MLP neurons of a small language model. Each row is named by its layer, matrix (up: input weights) and neuron, and shows model dimensions 64-159. Each number is 128 + 32 x the weight over its row's rms, rounded and kept within 0 to 255.
After each neuron's rows, "fires on" lists the tokens most often at its 100 highest values on Wikipedia text that the model never trained on. A number after a token or word is its count.

L5.up851 [106 100 128 136 164 182 111 111  94 147 113 106 171 157 122 140 129  80  96  44 155  60  89 179  88 166  81 130 132  85  69  93 127 127 130 134 110 122 143 103 152 169 160 111 151 144 119 123  99  41 105 107 171 141 151 106 145 130 142  93 149 182 129 120 123 112  84 105 105 104 158 175  99 114 127 121 155 165 171 203 131 148 114 125 113 177 120 123 109 140 127 125 111 105 170 156]
fires on: " were" 16, " is" 13, " was" 9, " are" 8, " Tre" 8, " pre" 4

L5.up155 [147 103 105 147  20 124 152  80 160 116 134 131 109 156  98 145 147  89  53 140 116 119 106 100 180 147 102 141  88 112  97 102 165 123 158 199 151 143 185 109 146 123 117 104 115 181  74 104 116 171 196 159 103 145 150 135 173 122  61 148  17 154 154 122 134 149  90 154  90 127 104 124  72 119 111 131 132 116 125 146 138 181 158 137  99 120 140 141 137 145  83 120 123 161 161 156]
fires on: "born" 28, " (" 13, " household" 8, "ote" 5, "arch" 5, " were" 4

L5.up5 [ 81 159 127 131 191 108 101  98 120  93 122 139 109 105 152 139 154 144 121 177 114 125 165 135 132 137 107 145 125  98 126  66 158  82 196  93 118 121 101 117 155 149 115 123 124  41 159 117 129 111 134 110 132  71 107 128 148 137 128 148 156  90 126 131 110 151 125 103 127 126 151 129 113 149 172 100  93 179 139 107 161 143 174 186 169  83 131  86 143 169 181 152  89 119 105 135]
fires on: " the" 21, " b" 15, " n" 7, " a" 7, " con" 6, " fl" 6

L3.up621 [149 100 168 172 149 134 125  50 179 141 159 151 190 166 140 134 202 117 126 158 120  97 146 113 181 177 115 132  92 162 172 102 134 154 151 130 122 167 102 181 145  91 158 133 143 104 169 139 222 139  73 135 160 112 140 115 146 128  91 183 146 118 168 146  80  98  99 128 123 105 112 120 106 109 125 129 150 106 157 103 129  93 130  93 146 138 136 123 113 196 122 142 106 164 143 151]
fires on: " |" 31, ")\n" 17, ":" 14, " two" 7, " |\n" 7

L3.up445 [ 80 207 140 135 164 114 170 124 121 171 123  94 124  89 132 164 104 140 131 194 192 101  82  70 167 169 103 121 145 155 178  87  91 170 106 122 128 174 113  89 167 166 146 163 153  81  69 158 115 125 166 137 131  95 130 172 136 140 166 109 149 175  93  86 146 146 146 128 102 104 136 135 116 181 117 139 153 172 134 160 117 133 166 147 131 122 112 150 164 148 134 144 105 125 114 165]
fires on: " that" 33, ":" 29, "\n\n" 15, " from" 7

L5.up424 [147 124 143 135 132 132  97 116 129 101 122 116 157 121 141 151 157 134 114 157 120 139 147 176 151 145  91 132  91 154 127 115  88  99 111 184 115 104 124 180 131 198  73 147 168 115 224 103 116 123 113 137  80 109 107  81 114 114 164 149  94 211 136 144 133 108 127  70 131 122  45 112  77 119 116  87 194  84 159  95 156 183  92  68  82 109 194  99  75 145 133 170 176  78 146 160]
fires on: " Team" 12, "ou" 11, " in" 10, "ub" 9, "ang" 6, " Port" 4

L4.up708 [127 116 115  87  81 139 101 156  99  88 147  90 109 118 161 132  86 171 111 121  93 135 148 107 120  83 159 151 102 170 139 158 141  94 142 172 103 164  97  79 165 109 111 124 166  72  86 142 179  82 153  85 157 158 124  91 181 129 183  85 105 122 156 165 124  99 144 134  99 143 150 162 118  73 147 109 156 141 142 113 210 105 178 110 166 135  84 131 162 113 162 115 171 169 173 111]
fires on: "==\n" 21, " ==\n" 12, " pro" 11, " pre" 8, " ad" 5, " sc" 4

L3.up1004 [108 120 124 204 106 175 116 110 117 131 179  90 125 156 133 132 167 116 141 132 151 101 173 156 144 145 163 196  86 148 163 132 146 184 193 100 104 119 134 155 112 169 123 136 108 108 153 104 142 100  91 158 175 179  87 115 101  88  79 116 174 142 125 127 143 107 113 145 162  86  96 111  78  80 106  75  82 135  88 113  88 166 126 133  82 170  71 139  56 140 103 142 131 160 185 138]
fires on: "\n" 63, ")\n" 24, "\n\n" 7, ")\n\n" 6

L4.up480 [ 86 115 127 140 147 103  70 109 160 180  77  93 143 146 182 129 124 139 142 147 119 200 136  66 153 131 125 118 132  49 132 108 174 106  92 158  80 116 177  74  80 128 155 162 100 196 103 153 179 111 151 134 207 120 134 145 117  86  92  91 108 129 163 151 122 155 156 113  82 140  99  87 140 123 120 149 147 104 116 164 121 143 175  56  79 150 175 101 109 137  84 131 125 129 205 182]
fires on: "," 72, " as" 10, " them" 6, " him" 4, ":" 4

L3.up370 [ 98 116 118  99 165 134 142 159 104 135  99 122  67 143 161 146 123 120 147  85 100 156 137 236 128 104 110 149 146  48  78 102  59 133 126 138 103 128  66 160 120  77 129 122 155 105 147 102 125  90 102 143  91 157 107 188 138  95 110 128 117 153 135 147  69 209 128 122 114  99  74 159 110 125 124 119  83 135 101 150 134 139 126 146 127 123 122 143 111 128 160 145 202 166 139 101]
fires on: "-" 27, ")\n" 15, ":" 10, " (" 9, "." 8, " •" 5

L4.up260 [115 137 127 102 103 175 128  94 128 129 105 168 151  92 200 133 140 127 157 151 194  79 114 111  83  64 162  73  98  76 115 121 160 148 125 160 172 184 127 101 155 145 154  95 130 133 115 146 137 167 147 115  96 159 125 108 118 112 137 163 111 129  56 106 169 116 114  88  95 138 140  88 101  88 136 108  95 108 113 127  88  97 156 146 204 112 165 123  91  99 117 134  73 120 160 211]
fires on: " con" 48, " rel" 28, " in" 11, " on" 6, " st" 5

L5.up36 [140 195 128 170 170 154  93 118 111 115 163 161 204 165 110 108 154  73 164 175 126 144 179 134 117 101 180 149 108 206 121 117 176 132 150 124 127 163 143 137  94 180 127 148  80  93 147 117 165  91  62  97 169  79 123 164 153  94 191 100 163 139 135 127  66 102  81 129  65 130  57  59  83 100  89 151 159 138  99 119  99 172 184 155 115 133 136 121 133 165 145  98 128 144 122 193]
fires on: "\n" 57, ")\n" 16

L5.up1022 [ 50 103 108 162 115 132 139 133 112 160  99  74 133 109 123 145  82 146 133 123 140 181 173 132  95 141  96 161 126  65 183  61 157 123 156  45 115 149  88  64 121  94 115 114 122  41 118 149 155 124 195 130 107  96 137  86 104  99 164 177 165 141 168 121  85  81 119  74 163  53 143 193 118 120 133 123 157 156 138 173 155  85 115  81 111 117 154 169  95 172 126 176 157 163  54  91]
fires on: " fl" 19, " b" 13, " l" 9, " on" 7, "5" 5, "," 4

L5.up258 [121 145 131  97 118 129 141 136 102 128 161 160  78 151 194 196 120 106 135 118 150 139 104 157 178 120 151  98  66 142 149 140 102 133 122 137  79 126 146 172 154  74 104 152 127  57 163 137 147 156 116  95 127 103  91 132 163  78 123  79 104 147 158 110 107 115  80 117  34 115 117 126  99 121 137  98 119 146 111 139 152 143 170 134 163 113 115 113 121  90 133 116 139 120  88 154]
fires on: "e" 23, "og" 12, "-" 9, " •" 5, "\n" 4, "he" 4

L5.up783 [ 98 102 152 115 154 137 102 161 116 175 115 135 139  94 154 122 129  75 124 138 151 126 102 157  82 110 144 189 115 165 137 168 133 119 186 163 107 137  73 122 147 135  91  53  93  86  97 174  85 104  85 125 157 147 149  98 137 109 166 153 118  67 116 138 194 141 140  83 138 111 140 104 104 111 203 159 128 162 107 163 135 142 138 102 128 174 128  78 118 134 133  84 163 147  96 135]
fires on: " ro" 22, " sp" 12, "L" 11, " bel" 9, " l" 7, " since" 7

L5.up632 [100 123 135 164 168  91 121 106 141 166 128 110 200 135 122 159 161  87 106 112 129 106 102 125 159 129 128 114  63  90 121 109 156  74 167  61 131 105  82 138 125 107 143 148  88 155 112 170 100 168 143 137 151  96 134 169 124 105 143 111 117  77  87 103 105 171  96 129 125  77 140 142 159 184 163 127  98 139 119 150 190 137 136 124  97 175 191  56 127  96 102  79 138  79 193 168]
fires on: " August" 28, ")\n\n" 17, " (" 9, " Date" 7, " July" 7, " September" 4

L4.up103 [138  97  44  76 117 137 148 123 141 213 102 118 122  70 114 170 121 131 172 103 178 111 166  75 119  70 217  69 112 104 161  96 143 115 114 107 154  96 129  60 159  84 130 159  74  99 139 136 137 108 176 138  83 121 184 114 121 161 156 118 197 113 116 144 166 112 175   0 116 152 146 114 114 135 154 116 142 124 149 147  73 121 161 110  95 104 157 114 105 158 170  98  95 128 102 158]
fires on: " on" 45, " in" 25, " near" 15, " :" 12

L3.up502 [ 99 159  85 113 142 122 155 167 113 166 122 114 131 126 124 179 113  85  96 166 123 106  98 187 113 123  92 141 178 174 102 125 108 127 149 144 104 145 117 122 116 128 135 161 155  19 126 132  88 120 110 119 102 155 130 135 112 134 228 117  83 130 166 136 182 158 144 121 127  81 128 156 126 136 123 114 131 142 125 103  42 141 152 172 112 166 145 115 146 113 102 149  84 125 158 197]
fires on: ":" 54, " (" 22, ")\n\n" 9, "\n\n" 4

L4.up522 [151 121 104  90 107 155 120 160  88 122 163 156 149 133 148  74  79 133 114 133 129  79  97 152 118 108 164  89 117 148 115 161 181 129  99 185 148 179 187  98 146 178 171  90 101  75 191 132 144 121 117  43 155 157 128 137 151 109 153 124 121 132 137 168 125 105 157 142  90 161 115 102 120 104 153 160  82 102 122 159 127 141 163 120 167 115 103 177 187 144 121 102 152  89 122 165]
fires on: "==\n" 21, " during" 19, " in" 11, " ==\n" 8, " During" 7, "==\n\n" 7

L4.up126 [ 49 124 149  97  71 154  89 118 144 135  88 143  73 145 139 182  80 122 154  72 118 111 154 136  86 112  96 188 110  87 125 133 117 195 104 103 132 152 116  76 108 109 107 144 100 145 100 162 106 147 138 129 150  82 120 168 107 145 154 115 164 109 101  72  95  52 148  94 137 106 150 129  86 152 110 104 159  94 162 120 176  75 183 139 145 121 128 123 155 163 103 129  62 159 175 163]
fires on: ":" 19, " with" 12, " killed" 11, "-" 9, " were" 7, " are" 7

L5.up144 [ 75 133 136 116 146 158 187 158 103 118  72 139 143 162 145 179 158  98 107 137 135 101  90 118 130 182 102  61 114 138 138 169 106 138 115 120 125 163 167  78 117 172 157 166  81 109 145  56 179 196 176 121 150 145 102  91 130 123 132 155 138 164 168 111 151 103 134 155 163 155 161 130 150  33 116  86 144 147 123 155 102 114 153 208 200 118 107 179 148 112 118  60 136 112 147 145]
fires on: " is" 34, " was" 21, " UTC" 11, "," 6, " hon" 4, "-" 4

L4.up446 [109 118 100 175 152 114 137  97  71  91 138  76  91 166 135 143  99 194 164 121 156 126 144 110 129 128 132 141 146 156  95 132  88 209 138  71 125  93 107 146 119 150 122 119 114 128 134 113 169 136 185 107 154 161 195 103 149  94 147 173 145  68 145 149 122 144 160 108  81 106 124  92 101 183  99  98 166 124 135 136 117 100  87 115 123  98 161 118 129 135 112 171 108 113 128  95]
fires on: " of" 30, "-" 13, " |" 13, ":" 9, ")\n" 6, " Year" 5

L5.up87 [112  89 114  92 141 143 129 151  92 151 111  78 170 164 156 108 132 177 152  76 144 104  90 170  99 168  85 171 133 124 131 108 134 162 179 174 109 108 113  57 134 150 186 101 156 119 144  95 158 124 145 108 116 186 120  86 171  86 129 158 211 131 120 158 162 150 148 146 152 124 120 116 161 119 125  64 118 109  85 201 121 170  93 193 109 176 130 180 165  98  65 107  95  53 168 151]
fires on: " was" 22, " became" 16, " as" 11, " is" 10, " made" 8, " and" 6

L3.up971 [173 172 161 115 166 121  70 167 190 134 133 132 151 134 151 150 159 132 159 151 164 129 128 148 169 112 123 125  97 138  81 148 137 116 143  98  96 140 142  92 129 143 124 150 147 161  64 120 196 173  82  59 115 107 115 125 129 100 163 119 132 129 169 116  85 107 138  77 166 127 140 118 157 140 154 108  85 100  87 101  31 160 199 151 155  98  97 139  40 142 143  86 126 164 115 174]
fires on: " |" 36, "\n" 30, ".\n" 11, ")\n" 11

L5.up808 [ 63 124 138 134 148 143  81 107 123  94 118  91 131 121 130 100 111 203 160 170 181 153 115 134 147 144 100 142 160  72 114 102  80 155 114 141  73 162 112 146  78 142  69 161 131 136  88 100 136 154 116 137 131 104 152  93 142 119 107 125 121 136  55 131  95 144 180 141  78 140  57 106 135 156 167 169 159 106 148 137 113 133 117 113  79 158 136  97 175 159 102  79 148 141 135 149]
fires on: " him" 24, " them" 14, " himself" 7, " well" 6, " later" 5

L5.up721 [117 113 127 119 174  86 128 105  87 144 113  84 153  92 121 205  92 131 163 109 142 169 139 134 103 136 147 145 141  89 176 129 111  76 151 142 153 128  90 109 114 148 130 112 130 119  64 148 198  89 132  91 137  90  75 107 172 128 128 195 180 128 149 115 139  72 108  70 146 171  60  80 130 109 134 120 165 181 123  98 124 103  99  88 152 129 134 135  91  95 213 167 154 106 113 104]
fires on: " b" 47, " sp" 11, " a" 9, "," 6, " less" 4

L3.up415 [150 175 133 142 152 100  66 113 155 107 109 148 115 142 134 106 133 171 137 100 102 139 131 120 160 153  89 163 158 174 106 162  86  99 167  88 103 128 135  72 136 137 112 144 160  98 173  50 186 126 150 160 180 145 150 107 190  89 165 150 102 134 132  87  99 162 146  93 142 154 135  86  89 162  82 103 139 174 144 124 129 179 105 111 113 124 149 166 139 148  65 100  94 103 143 143]
fires on: ":" 17, " by" 13, " of" 10, "ost" 8, "G" 5

L3.up85 [134 158  96 125  89 110 120 144 109 135 185 110 120  85 141 117  92 112 135 204 179 186 129 114 139  99  86  96 116 166 152 128 179 143 136 150 128 212 172 140 122 162 104 107 175 138 169 117 113  70 147 130 141 170 158 124 117  82 115  92  99 116 117 216 137 105 114  89  94 120 129 219 104 136 121 120 113 119 189 137 142 164 170 139 126 135 105 130 125 127 146 127 137 100 124 138]
fires on: "==\n" 31, " ==\n" 17, "==\n\n" 11, " out" 10, " household" 9, " ==\n\n" 7